Weights of a small transformer language model.
Training: a variant of Muon for these matrices, 901M tokens.
MLP neurons of a small language model. Each row is named by its layer, matrix (gate and up: input weights; down: output weights) and neuron, and shows model dimensions 336-399. Each number is 128 + 24 x the weight over its row's rms, rounded and kept within 0 to 255. A neuron's up and down rows have the sign that makes its largest values positive.
After each neuron's rows, "fires after" lists the tokens most often just before its 100 highest values on Wikipedia text that the model never trained on; "fires on" lists the tokens most often at its 100 highest values on Wikipedia text that the model never trained on.

L3.gate74 [106 144 103  90 124 143 146 106 128 133 116 116 167 131 158 151 167 153 140 177 163 117 103 120 166  99 138 140 139 125 159 162 143  94 144 136 142 110 115 126 142 191 139 126 148 129 121 159 143  80 128 133 138 172  94 139 149 153 119 118 126 138  99  95]
L3.up74 [104 120 135 110 146 115 113 146 139 122 110 149 154 139 130 127 151 156  77 145 120 123 128 151 136 116 122 147 104 179 119 148 135 134 123 132 119 144 163 129 136 170 112  71 112 111 185 163 114  93 153 144 175 151 167 136 155 115 146 123 145 183 115 170]
L3.down74 [115 111 126 133 152  78 136  96 131 102 136 143 125 110 111 138 151 144 136  99 147 167 111 128 110 132 128 133 139 124 148 130 129 147 130 129 101 143  90 144 120 162 108 106 129  90 106 141 135 131 110  43 137 130 147 128 187 162 102 111 132 168  85 120]
fires after: "\n\n", " (", ".", " \"", "\n", "-"
fires on: "A", "a", " A", "An", " An", " One"

L3.gate166 [154 118 145 115 115 145 105 139 146 147 157 124 105 150 153 158 144 102 100 129 153 111 147 116 165 132 123 174 130 112 140 110 198 132 147  87 103 112 111 111 120 140 116 110 102 131 110  82 145  92 148 135 116 139 164 152 153 108 132  86  92 122 121 104]
L3.up166 [120 125 123 127  82 151 148 138  98 168 168 126 150  85  98 115  85 126 132 144 149 118  92  90 106 137 150 101 123  97 132 147 169  95 142 148  76 129  59  85 135 104 133 107 125 142 151 112 166 133 140  86  87 136 152 139 167 107 153 132 149 116 117 138]
L3.down166 [136 141 125 154 113 158 132 145  97 130 159 124 110  86 127 117  89 126 108 114 115 129  70 117 124 119 104  95 145 132 132 118 155  90 154 154 142 111 131 114 125 121 156 129 131 135  98 101 175 121 118 104 114 100 157 136 142 131 117 114 135 102 101 146]
fires after: "\n", " a", "-", " A", " number", " total"
fires on: "-", " of", " few", " •", "oca"

L4.gate822 [156  91 173 144 121 104  74 119 121 142 152 157 160  76 120  69 112 153  95 141 164 195 145 114 109 139 142 143 111 125 159 132 142 158 106 152 131 117 128 137  84 152 145  83 122 119 105 170 146  75 128 152 164  94 163 121  77 127 128 142 101 160 175 120]
L4.up822 [132 167 123 136  99 131 135 143 116 127 146 151 180 157 124 111 126 137 113 163 120 119  96 136 137 147 110 117 110 157  89 114 112  87 109 128 105 119 105 108 166 122 147 150 112 140 124 180 153 124 138 145 107 125  98  80 122 125 150 113  92  79 139 127]
L4.down822 [114 104 122 137 147 148 118 158 112 130 108  70 135  92 106  77 105  99 154 126 165 116 118 147 134 155 112 136 150 126 121 119 160 156 132 130 127 147 139  91  76 160 144 159 113 124 180 148 122 128 154  90 132 102 169 118  99 126 131 131 175 110 145 106]
fires after: "–", "-", ".", " V"
fires on: "1", "C", "2", "3", "6"

L4.gate1845 [108 131 102 137  87 129  98 141 163 104 148 124 154 173  84 102 159 119 131  95 140 113 112 133 117  91 134 102 126 120 112  96 100 126 127 121 141  87 108 113  79  75 147 121 170 158 148 108 116 152 129 113 135 102 177  72 140 139 106 143 108  97  99 100]
L4.up1845 [125 135 138 127 106 127 114 142 158 118 141  87 138  96 123 133 125 127 126 112 154 127 151 135 151 152  99 155 113  82 142  78 108 173 133 139 100 131 145 120 104 151 109 145 148 137 133 160  86 104 131 171 101 146 111 117 144 106 154 161 121 172 124 124]
L4.down1845 [152  88 104 132 119 100 101 106 150 161 112 151 116 173 145 102  90 155 151 117 176 113 139 131 148 126 152  93 120  94 138 142 134 143 108 140 171 118 144 150 116 136 161  97 141 119 133 125 105 135 128 132  92 111 107 138 120 150 157 143 123 168 129 141]
fires after: "-", "|"
fires on: "-", " one", "th", "ed"

L3.gate1879 [144 128 139 153 138 113 113 131 178 137 144 125 135 112 143 146  95 115 156 166 107 104 123 112 160 142 145  84 101 165 135  98 127 105 126 123 132  82 130 103 122 119 147 124 109 117  93 104 104 127 149 130 117 146 124  96 133 151 145 153 100 106 148 112]
L3.up1879 [128 140 133 141 133 120 123 132 135 171 132 132 122 165 123 173 127 114  94 143 121 150 161 125 109 138 123 129 111  97 104 149 181 135 157 151 147 101 153 128 105 121 118 107 102  93 116 145 154 159 141 127 133 153  85  90 116 128 146 122 182 131 127 130]
L3.down1879 [159 134 131 146 123 155 122 131  76 132 107 215  77 124  86 135 101 114  91 159 139 109 137 135 115 137 124 129 117 134 137 131 132 134 124 122 124 155 160 182 119 126 139 125 135 137 111  74 111 135  87  99 109 102 116 138 131 134 118 114 150  94 128 121]
fires after: "C", "A", "D", " Jr", "S", "U"
fires on: ".", "e", "ad"

L4.gate1430 [117 129 117 121 135 108 150 125 133 154 125 125 116 132 154 131 141 107 118 113 117  93 145 135 145 149 129 154 129 199  38 108  71 170  94 137 104 116 107 137 136 149 121  97 112 101 120 140 141 161 125 170 141 127 172 112 138 141 202 155 131 131 150 134]
L4.up1430 [107 174 115 102 115 125  95 145 126 171 128 121 163 156  90 149 137 154 151  99 157 131 113 157 114 102 121 112 143 127  94 122 119 166  89  99 135 165 113 152 126 145 140 113  96 137 143 131 123  97 150 128 141 114 109 100 149 156 110 109  98 165 122 164]
L4.down1430 [131 156  84 162 122 120 105 115 160 125 167 136 122 111 115 153 131 138 147 135 139 119 106 162 158 136 147 127 128 110 133  96 100 104 148 107 128 134 106 116 118 156 137 147 112 141 111 142 122 170  98 146 131 167 135 122 124 150 133  96 135  95 114 144]
fires after: "-", "–", "ü"
fires on: "2", "4", "3", "1", "t", "ü"

L3.gate1166 [157 116 117 111 147 113 127 120 138 107  97 172 138 135 157  93 107 138 117 135 152 130 163 152 148 141 154 115 126 139 148 138 139 109 161 126 131 102 150 121 148 138 129 112 121 141 154 116 144 137 109 145 121 133 161 104  98 154 156 139 154 133 134 132]
L3.up1166 [ 65 145 100  81 113 167 138 121  93 127 124 123 125 111 144  97 104 162 141 129 146 119 114 129 152 132  96  89 146 146 122  99 120 136 128 171 100 129 129 129 120 136 135 119 135 204 145 130 103 103 132 156  98 139 137 115 129 129 102 126 157 142  86 142]
L3.down1166 [126 113 140 124 141 139 148 162 116 139 117 135 106 180 128 153 106 139 123 135 166 104 117 135 122 125 146 115  74 111 136  75 110 111 156 131 121 178 105 114 143 169 156 100  95 142 125 151 134 138 173 135 123 105 121 159 124 115 153 125 154 125 125 142]
fires after: "-", "–", " 2023"
fires on: "–", "1", " –", "2", " |", "0"

L3.gate1708 [157 148 110 141 161 113 122 141  96  99 160  93  97 120 112 108 104 160 147 120 156 138 114 104 113 122 125 127 134  79 142 123 143 107 160 148 121 112 136  99 142 169  94 157 107 117 118 168 130 114 156 115  92 120 104 173 119 165 140 139  83 140 153 138]
L3.up1708 [122  94 119 166 122 163 170  81 164 119 124 118 187 126 149 134 113  63 106 100 103 123 127 111 122 141 157 129 137 119 140 116 149 108 140 114 141 152 157 147 148  97 130 124  88 122 135 129 130 146 119 154 162 133 126  98 119 156 165 101 134 141 130 121]
L3.down1708 [130 100  96  90 161 105 124 111  93 101 146 127 110 116 148 131 105 104 116 138 143 160 119  85 101 186 184  92 115  72 143 125 154  93 181 133 127 120 138 140 163 159 146 151 131 133 110 115  91 102 106 103 116 149 147 148 134 109 114 134 112 129 129 109]
fires after: " (", " such", "–", " 300", "-"
fires on: "1", "0", "2", " as", " appearance"

L3.gate1645 [139 141 119 126  86  99 135 107 177 139 133  66 100 136 168 120 107 142 121 139 104 133  88 165 185 164 148 134 119 107 128 166 143 182  91 123 170 142 133 104 130 171 168 168 124 104 143 154 109 180 136 163 166  94  99 147 119  86 125 141 135 122 150  92]
L3.up1645 [ 55 129 147 119 114  86 152  90 172 127 170 113 124 179 168 130 114 140 159 143 149 166  81 137 130 136 118 132 157 116  90  93 162 147 133 141 109 115 190 137  98 147 135 146 110 106 151 134 140 126 146 153 100 153 137 112  77 113 120 171 129 104 149 126]
L3.down1645 [140 110 103 154 143  89 119 132 122 157 117 136 125 154 123 154  88 126 155 101 170 153  81 160 133 166 155 189 145 175 138 146 151  92 157 116 132 167 157  86 142 135 142 127 141  97 109 137 194 130 138 109 124 103 114 105 127 114 112 172 144 142 141 130]
fires after: "=", " =", "s"
fires on: "="

L3.gate1743 [109 123 134 110 136 120  94 103 131  84 135 157  85 120 112 125 105  98 123 126 141 129 114  91 127 116 150 167 115 150 149 152 114  78 142 114 144  97 153 123 147 104 103 102 128 115 130 123 170 134 130 153 151 128 135 133 106 120 103 143 109 125 105 105]
L3.up1743 [139 166 134 143 155 152  89 152 127 130 137 142 166 159 112 144 120 133 168 157 133 147  87 134 132 147 156 138 132 143 158 111 107 132 112 142 190 120 151 133 123  93 126 157 121 102 108 188 105 146 138 106 151 167 120 160 132 140 124 123  79 120 125  98]
L3.down1743 [ 97 138 132 107  93  85 154 140 144 137 100  73 102 111 145 102 106 121 150 134 170  55 105 124 121 106 155 130 108  83 164  98 141  98 146 150 104 123 142 114 150 118 144  93 141  77  90 138 124 133 119 136 142 148 158 124 126 125  94 143 176 119 107 123]
fires after: "=", "\n\n", "\n", "."
fires on: "=", "\n\n", "-", " also", "\n", "."

L3.gate1579 [139 163 109 111 123 114 125 114 155 146 127 112 157 103 123 156  85 138 163 158  85 115 133  84 117  89  80 151 133 104 159 145 139 164 124 161 143 136 162 145  86 169 136 126 148  83 145 170 129  89 126 138 107 132 108 112 166 108 152 104 116 173  95 119]
L3.up1579 [143  99  72 109 129  94 136 107 114 126 155 122 126 122  86 135 125 122  82 131 171 118 137 149 140 107  93 103 132  94 168 109 115 151 155 129 108 115  87 147 137 128 140 111 165 136 136 172 103  84 131  64 109 127 119 129 131 150 116 153 124 135 124 142]
L3.down1579 [125  99 130 126 125 126 107 123 125 153 158 126 131 173  96 132 133 118 151 119 116 132  80 134 155 147 128 110  96 123 119 148 158  77 113 122 138  99 114  94 100  91 137  97 140 151 132 113 121 138 160 116 110 101 148  74 129 151  98 113 152  98 118 118]
fires after: "\n"
fires on: "-", " |"

L4.gate188 [106 105 154  93 145 140 118 156 130 155  77 159 150 112 149 113 174 139 127 143 120 129 120 154 147 113 152 153 128 138  99 144 131 145 148 139 134 149 106 117 103 194 127  73 145 128  99  88 122 132  99 155 118 139 132 194 138 115 120 112 133 152 124 122]
L4.up188 [127 135 141 109 113 111 158 159 161 161 109 179 103 126  97 124 110 169 156 127 140 169 127 145 120 163 161 116 144 127 142 133 162 110 130 177 131 165 118  99 121 166  70 114 149 147 144  88  88 149 137  77 107 113 120 104  85 120 110 133  76  97 135 157]
L4.down188 [117 144 124 114 161 129 156 134 148 115 138 156  91 119 109 110 111 133 161 166 147 130 148 146  72 148 131 130 149 101 120 175  93 133 132 119 142 112 103 139 100 183 168 139  88 106 110  83 125 152 172 110 110 161 122 118 102 111  89 137 154 102  72 111]
fires after: "\n", ")"
fires on: "-", ",", ";", "\n\n"

L3.gate1053 [145  93 166  97 115 115 102 119 159 148 143 136  78 120 125 104 133 100 106 100  98 126 121 106 120  92 145 160 133 112 193  96  94 169 106 146 117 129 124 167 117 125 127 125 132 144 136 106 105  98 103 167 134 133 112 106 111 148  87  86 171 146 105 154]
L3.up1053 [178 132  95 126 106 138  97 134 145  76 139 151 147 172 129 129 146  81 137 128 161 111 119 118 152 160 137 118 126 104 146 148 117 109 131  86 147 106  96 153 102 122 102  97 126 159 156  93 111 117 129 181  95 165 116  87 137 138  83 117 131 152  96 140]
L3.down1053 [141 155 148 131 124 107  96 151 144  86 110 137 111 142 111 108 141 123  95 146 129 155 133  94  84 102 143 118 133 130 143 102 120 155 122 141 149 103 124 139 152 167 147 120 121 137 109 126  78 162  90 111 147 197 179 129 136 148 150 127 144 182  85 135]
fires after: "\n", " state"
fires on: "-", "er", ":", "ton", " of"

L4.gate1852 [108 106 127  79 153  85 103 123 132 171 130 109 158 135 114 116 121  95 113 133 171 154 133 112 167 167  97 116 146  98 106 118 116 118  80 119 100 129 116 129 130 125  95 148 141 159 122  93  51 154 146  99  96 113 104 151  89 149 135 140 128 148 130 124]
L4.up1852 [134 101 137 137 143 118 130 145 116 131 120 135 110 126 156 113 124 138 152  96  82 124 107  90 159 172 145 118 129 116 181 124 131 128 167  75  91 113 133  99 124 160 150 125 117 145 101  60 137 135 120 129 111 111 136 176 105 128 183  84 133 113 133 169]
L4.down1852 [111 176 159 140 171 145 128 135 142  82 126 120 136 135 103 107 117 162 113 151 117  94  95 123 137 131 130 136 154 139 144  88 147 101 139 124 115 100 101 147 176 185 131 130 157 133 112 122 140 111 142 131 158 106 121 152 134  91 111 106 155 123  96 164]
fires after: "\n", "ska"
fires on: "-", "t", "b"

L4.gate760 [150 142 155 126 155  78 143 102 126 114 131 141 168 138 164 129 101 140  98 107  90 114 116 127 144 114 125 147  84 118 132 164 107  94 121 143 136 103 146 154 123 152 162 125 115 129 145 148 102 126  97 149 102 150 150  79 130 121 139 139 188  91 121 120]
L4.up760 [126 119 143 153 141 132 143 138 123 132 166  92 159 147 162 131  89 146 169 172 108 129 131 119 163  97 127  96 179 108 138 157 124 129 160 147 155  98 128 135 152 153 125 146 165 128 114  98 123 108  80 130  85 123 112 140 160 134 134 157 159 129 158 109]
L4.down760 [129 123 144 172  93 141 118 110 116 103 103 122 121 134 129 166 126 152 161 156 154 144 140  98 125 158 160 166 131 127 127 102 151 157 118 117  89  98 148 119 140 123 181 156 133 141 114 102 100 144 179 142  99 114 178 154 123 169 109 124 129 149 160 121]
fires after: "  ", " Total", " No", " votes", "a", " Vol"
fires on: ".", "|", " |", ":", " ob"

L4.gate1676 [111 132 145 128 121 119 105 144 137 144 127 105 118 176 161 115 138 139 105  85 169  96 137 118 125 105 139 125 137 132 120 117 148 109 137 115 104 107 110 143 149  85  96 122 129 111 160 161 105 122 149 143  77 122 151 137 154 137  87  66  87  99 125 138]
L4.up1676 [145 137 149 171 109 148 114 139 155 142 118  87 145 141 151 160 103 120 133 105 144 102 141 135 162 124  91  92 137 166 151 112 150 127  92 137 111  85 109 129 147 144 139 118 141 142 145 129 127 110 134 136 133 130 143  78  96 126  88  99 171 128 132 156]
L4.down1676 [118 137 172 148 119 140 106 119 139 130  93 128 156 131 147 139 115 139  95 127 177 141 147 106 103 144 157  74 157 131 147 102  79 103 181 142 144 116 148 128 163  98 128 107 107 147 124 102  83 136 113 105 148 130 106 156 156 134 137 112 105 116 121  86]
fires after: "-"
fires on: "|"

L4.gate386 [162 144  91 117 114 145 106  96 140 155  93 158 128 100 136  99 114 112 135  86 112 109 138 142 128  88 108 134  88 169 116 106 107 149 148 160 129 142  75 141 147 128  96  79 119 102 103 173 129 134 153 122 125 113 121 128 154  77 125 146 137 125 153 103]
L4.up386 [149 153 160 156 116 130 124 103  98  91 155 114  94 125 129 149 116 101 139 162 138 105 131 105  94  99 174 125 131 110 169 114 119 145 137 115  80  91 130 132 162 115 119 149 131 165 110 124  90 144 148 125 185 129 129 112 172 120 154 108 141 113 169 117]
L4.down386 [131 145 107 154 127 108 126 140 127 141 116 135 127 140 134 118  85 153 128 120 169 126 146 123 121 123 162 175 110 153 127 113 162  98 160 162 120 121 137 129  97 147 130  89 117 147 110  93  93 104 130 140 125 114  78 163 149 180 154 119 167 112  84 158]
fires after: " 2", " 6", " replaced", " 4", " 5", " 3"
fires on: "–", " |", " by", "-", " into", " of"

L3.gate1181 [126 126 120 129  81 115 150 113 132 118 162 138 122 137 132 129 114 125 145 119 134 108  94 108 134 131 115 127 128  77 115 137 104  71 145 137 105 160 130 116 113 112  62 144 139 137 131 143 109 134 115 123 105 112 146 146 101 169 110 118 124 126  91 119]
L3.up1181 [117  94 106  91  96 100 110 130 110 137 163 181 142 171 110  97 149 108 119 132 132 137 146 152 111 123 110 100 167 118 107 114 149 139 125 139 158 152 164 157 182 175 132 112 133  97 121 137 107 155 103 118 115 122 137 127  98 151  92 169 151  96 151 111]
L3.down1181 [105 134  88 147 192 147 141 119 164 110 123 128 100 160 134 130 120 137 130 167 132 120 115  79 166 101 203 123 171  97 116 119 133 148 169 117  98 113 117  70 160 138 150 122 143 126  86 159 143  96 130 106  96 140 172 115 113 122 131 142 113  97 105 134]
fires after: "=", " (", "\n\n"
fires on: "=", "\""

L4.gate1157 [139 143  92 146 169 106 130 150 152 132 125  98 152 141 132  98 126 177 149 164 133 125 101 158  92 125 121 154 118  79 154 142 170 140 116  80 153 187 119 110 147 122  92 117 101 140 113 130 140 112  86 166 109 127 110 113 156 142 125 157 116 143 166 110]
L4.up1157 [142 122 120 167 101 137 148 119 165 107 148  95 147 153 130  90 105 183 142 137 119 143 132 164 121 132 114 115 131 129  96 143 111 129  99  99 183 130 148 159  99 113 149 104 115 158  79 168 127  86 166 151 151 105 139  90 117 116 142 127 113 156 128 120]
L4.down1157 [125 112 118 135 185 146 108 120 121 145 128 148 126 173 153 134 123 142 103 145 148 186 139 112  94 139 110 159 139 120 179  82 132  87 170 146 110 120 136 134 123 107 108 113 131 128 154 125 121 136 146 102 100 131 115 142 124 135 123 171 120 139  98 201]
fires after: "s", "=", " ="
fires on: ",", "=", " and", " that"

L4.gate1711 [117 135 205 109  78 142 115 102 133  95 140 127 133 125 128 115 154  95 118 108 101  79 133 146 121 170 142 126 149 103 130 156 140 132 102 150 129 108 162 119 113 121 151 137 148 125 121 129 137 101 167 101 134 163 142 112  60 120 126 129 135 153 109 128]
L4.up1711 [122 188  81 135 132 115 120  91 123 137 116 108 128 137 152 162 121  88 130 124  98  99 125 118 131 118 157 112 147  98 103 134 146 130 129 133 130 157 140 132 122  93 132 121 187 105 148 153 126 135  94 135 151 153 142 168 122 133 105 103 138 157  92 128]
L4.down1711 [123 110 191 134 125 115 166 194 116 128 118 124 145 121 147 120 109 113 143 133  99 127 109 114 127 140  91 165 114 119 126 169 127  98 166 146 162 142  96  95 122 141 128 154 135 157 164 135 115  81 137 173 156 137 140 129 151 125 123 138 155 138 136 101]
fires after: "  ", "\n", " 0", " n", " N", "A"
fires on: " |", "|", "/"

L3.gate1292 [144  96 129 145 123 144 108 126  75 173 113  82 144 126 170  85  94 140 141 145 146 124 177 146 143 165 132 109 138 134 160 112 106 128 122 125 144 117 135 117 122 117 139 144 152 138  86 109 111 151 108 139 137 129 102 157 117 148 137  98 104 129 172 135]
L3.up1292 [131 132  96 126 171 122 117 149 133  86 132 127 124 154 149 119 122 158 124 113 147 138 138 128  84 109 162 110 112 173 138 134 109 118 107  82 152  64 142 134 132 165 141  92 105 109 168 119 113 136 121 116 142 104 110 145 133 119 106 124 157 121 129  81]
L3.down1292 [158 142 133 115  99 162 158 131 115  90 118 153 155 129  99 134 141 172 113 123 126 158 119 129  97 108 105 119 130 108 144 160 131 120 135 152 117 118 156 133 127  83 156 187 114 137 113  90 132 133 145 158 144  90 142  86  91 157 119 136 107  94 108 139]
fires after: " 1", " 3", " 0", " 4", " 7", " Ja"
fires on: " |", " have", " /", ";"

L4.gate494 [ 90 103 122 133 139 127 130 134 140 130 141 140 143 142 118 131  78  89 130 145 158 130 106  82 105 125 137 172 117 118 157 114 108 101  61 144 167 137 148 180 113 100 105  98 134 122 126 165 114 156  74 188 124 138 146 132 117 105 140 133 111 135 150 120]
L4.up494 [158 153 106 108 107  54 174 121 121 126 156 150 144 163 135 136  82 135 139 124 118 126 130 174 120 139 161 143 152 139 145 180 138  99 124 113 116  95 119 109 101 129 165 122 121  87  83  55 125 142 114 151 124 119 178 118 141 118 104 103 108 159 138 105]
L4.down494 [138 143 107  99  59 155 145 128 147 128  97 118 131 151 140 127 163  73 133 122 158 140 144 121 132 113 136 125 127  87 105 131 133 125 124 100 164 130 124 140 103 173  84 161  88 125 125 145 126 117 123 140 136 126 125 118 124 178 140 141 132 125 133 130]
fires after: "-", "c", " C", " Party"
fires on: "1", "2", "\n", "5", "7", " |"

L4.gate1433 [138 125 122 119 103 148 144 160 124 174 137 128 100 177 185  70 176  96 121 131 156 163 170 145 128  80  93 135 110 122 120  92 157 147 111 139  99 109 141 113 136 127 136  81 153 101 149 127 123 137 137 115 136 121 100 140 137 124 138 102 127 127 164 130]
L4.up1433 [157 150  90  75 130 117 103 113 146  77  92 124  81 116 149 116 169 160 106 154 153 134 150 163 166 110 178 134 119 138  75 157  91 134  88 155 138 175 114 134 129 149 125 143 106 158 146 112 134 127 157 124 145 159 115 125 112 165 138 132 109 127 179 111]
L4.down1433 [166 146 161 123 105 140 112 121 109 123  86 141 100  82 132  84 131 150 148 102 116 122  84 141  97 104  89 120  80 127 128 145 114 173 120 177 137  98 160 151 172 182 132 148 127 115 145 107 128  94 161 157 165 115  72 124 118 140 110 153 131 114 141 135]
fires after: "="
fires on: "=", "c", " |", " of", "g"

L4.gate1944 [146 208 128 127 123 110 113 135 145 162 123 121 140 150 104 170 131 166 130 149  98 163  83 136 125 152 154  90 176  91  94 141 108 129 138 125 101 108 116 156 136 139 122 141 115 122 126 108 139 155 141 148 154 139 146 143 141 145 109 135 143 126 146 107]
L4.up1944 [142 168 124  76 105 119 109 117 124 125 154 155 143 127 115  81 165 132 134 150 163 142 103 102 119 120 114 160  58 129 114 129  95 145 111  98 110 139 114 174 128 122 149 112 140 119 166 116 128 171 145 118  81 125 146 144 116 106  99 132 125 120 127 150]
L4.down1944 [128 110 161 121 112 115  57 120 131 140 130 154 121 122 118 119 123 146 105 140 123 120 126 147 125 145 131 164 157 102 114 116 113 138 135 123 141 149 114 128 117 116 110 121 106 119  82 157 130 156 135  89 116 130 127 137 124 171 168 109  74 134 137  99]
fires after: "=", " ="
fires on: "=", "\""

L3.gate777 [130  76 108 118  93 130 158 148 135 111 113 100 130 152 136  90 154 170 125 122 128 100 133 138  71  94 125 129 123 134 135  96 108  67  94 173 123 118 117 130 139 146 121 171 118 125 156 145 104 105 131 131  75 155 149 139  89 125 161 137 148 110  91 111]
L3.up777 [125  89 150 151 136 121 150 157 138 153 126  96 152 151 109 108 149 148 156 108 127 196 128 145 140 109 136 135 102 107 148 128 131 116 140 113 124 157 119 129 125  92 115 111 123 150 129 167 136 178 128 120  91 162 136 121 148 102 110 119 133 136 123 138]
L3.down777 [115 147 137 121 135 120 147 133 149 151 146  92 116  96 148 173 148 133 125 116 144  78 160 174 121 123 141 124 124  98 133 109 155 123 124 114  93 175  83 127 140 104 105 190 150 115 134 129 123 104 204 144 127 112 137 109 100 113 104 130 146 133 120 116]
fires after: "'", ".", " \"", " ("
fires on: "s", "the", " My", " my", " Her"

L4.gate102 [140 124 132 101 135 113 146 103  98 116 137 171 138 101 124 131 111 130 149 103 126 148 120  80 125 136 148 159 128 109  92 112 163 158 148  82 109 174 122 113 118 114 159 105 167 116 120 148 135 124 168 120 161 131 122 160  98 112 116  92 144 150 128  99]
L4.up102 [133 145 155 156 120  86  95 130 105  82 141 147 114 149  95 170 145 115 135  95 127 105 114 119 142 140 144 138 110 168  76 127 107 154  93 170 116 157 175 168  91 106  82 157 132 106 153 130 137 143  94 125  92 184 166  77 152 132 135  76 159 112 158 172]
L4.down102 [129 122 116 114 143 133 156 131 142 133 136 155 150 109 123  99 125 131 151 123 110 178 114 149 142 126 135 126 126 128  99 153  68 151 134 167 142 154 129 126 116  74 116  82  98 136  96 135 157 119 169 141 139 108 121 131 115 158 151 146 140 121 106 105]
fires after: "=", "\n", "P", " p"
fires on: "=", " |", "|", " of"

L3.gate1703 [ 96 120 144 119 121 127 155 152 129 150 123 125 148 109 163 151 106 123 131 156 115 147 111 133 119 155 123 140 187 113 159 116 158 149 142  68 108  94  79  85  95 133 128  71 106 114 112 118 164 142 159 133 144 110 162 138 104 151 118 153 143 147 117 119]
L3.up1703 [ 98 168 130 144 128 120 174 133 129  86 171 108 126 112 133 132 119 102 104 176 109 125 126 123 158 118 144 151 131 150 143 154 124 117 123  94 135 119 145 116 134 139 194 119 144  79 137 116 110 163 130 142 141 139 141 135 118 119 149 150 163 133 160 137]
L3.down1703 [115 176 171 143 133 125 169 161  80 113 140 146 108 146 122 133  98 111 171 152 119 125  93  80 154  76 128 114 138 157 103 113 160 163 153 117  96 119 143 121 143 153 137 103 142 164 149 145 145 137 149 147 148 139 146 163 140 138 148 132 127 124 101 113]
fires after: " U", "S", "U", " C", "\n", " O"
fires on: ".", "-"

L4.gate742 [109 160 130 125 153 104 134  98 108 148 108 158 100 123 142 123 119 111 115 142 149 106 106 160 132 128 152 121 122 104 115 128 105  99 141  82 124 142 129 111 117 125 109 133 125 132  76  99  68 146 128  64 166 116 130 118 149 109 156  62 154 134 133 131]
L4.up742 [134 120 152  88 133 153 130 138 103 114 141 134 141 122 182 153  71 116 132 106 118 157 135 130 131 166 129 118 124 136 131 103 147 136 106 124 155 100 136 153 138 133 123 141 114 130 134 182 147 115 116 139 114 121 128 131 129 154  99 121  85 120 136 128]
L4.down742 [109 147 139 131 157  85 110 148 146 103 130 155 134 142 154 124 123 133 121 130 134 119  83 105 112  87 130 126 150 114  87 123  52 180 184 115 121 124  89 104 143 148 102 133 121 144 107 138  84 167 127 139 133 135 117 100 135 135 120 194 174 105 122 120]
fires after: "\n\n"
fires on: "="

L4.gate1707 [120 147 156 127 143 117 140  99 145 132 171 165 138 150 161 133 169 112 114 179 128  92 137 115 164 118 128 132 174  77 133  99  98 131 149  82 171  96 113 144 116 121 126  83  94 134 138 102 105 149 123 141 109 102 161 108 101 155 129 114 126  96 142 119]
L4.up1707 [143 112 141 129 141 138 123 114  84 136 167 131 142 144 143 153 111  60 145 167 139  97 112 114 176 168 108 110 128 102 135 124 125 118 184 163 113 139 109  83 130 102 143 148 124 166 138 113 145 136 108 138 113 108  93 109 124 114 166 105  89 149 114 155]
L4.down1707 [110 139 128  75 146  93 149  89 141  95 123 110 100  98 133 103 129 134 139 103  88  93 147 119 127 139 119 166 133 108 153 114 173 118 117 114 154 125 128 154 131 121 167 170  99 155 196 134 124 123 137 154 155 161 184 143 109 118 109 114 114 133 105 165]
fires after: " U", " o", " O", " D", " Ne", " se"
fires on: ".", "cc", "r", "es", "que"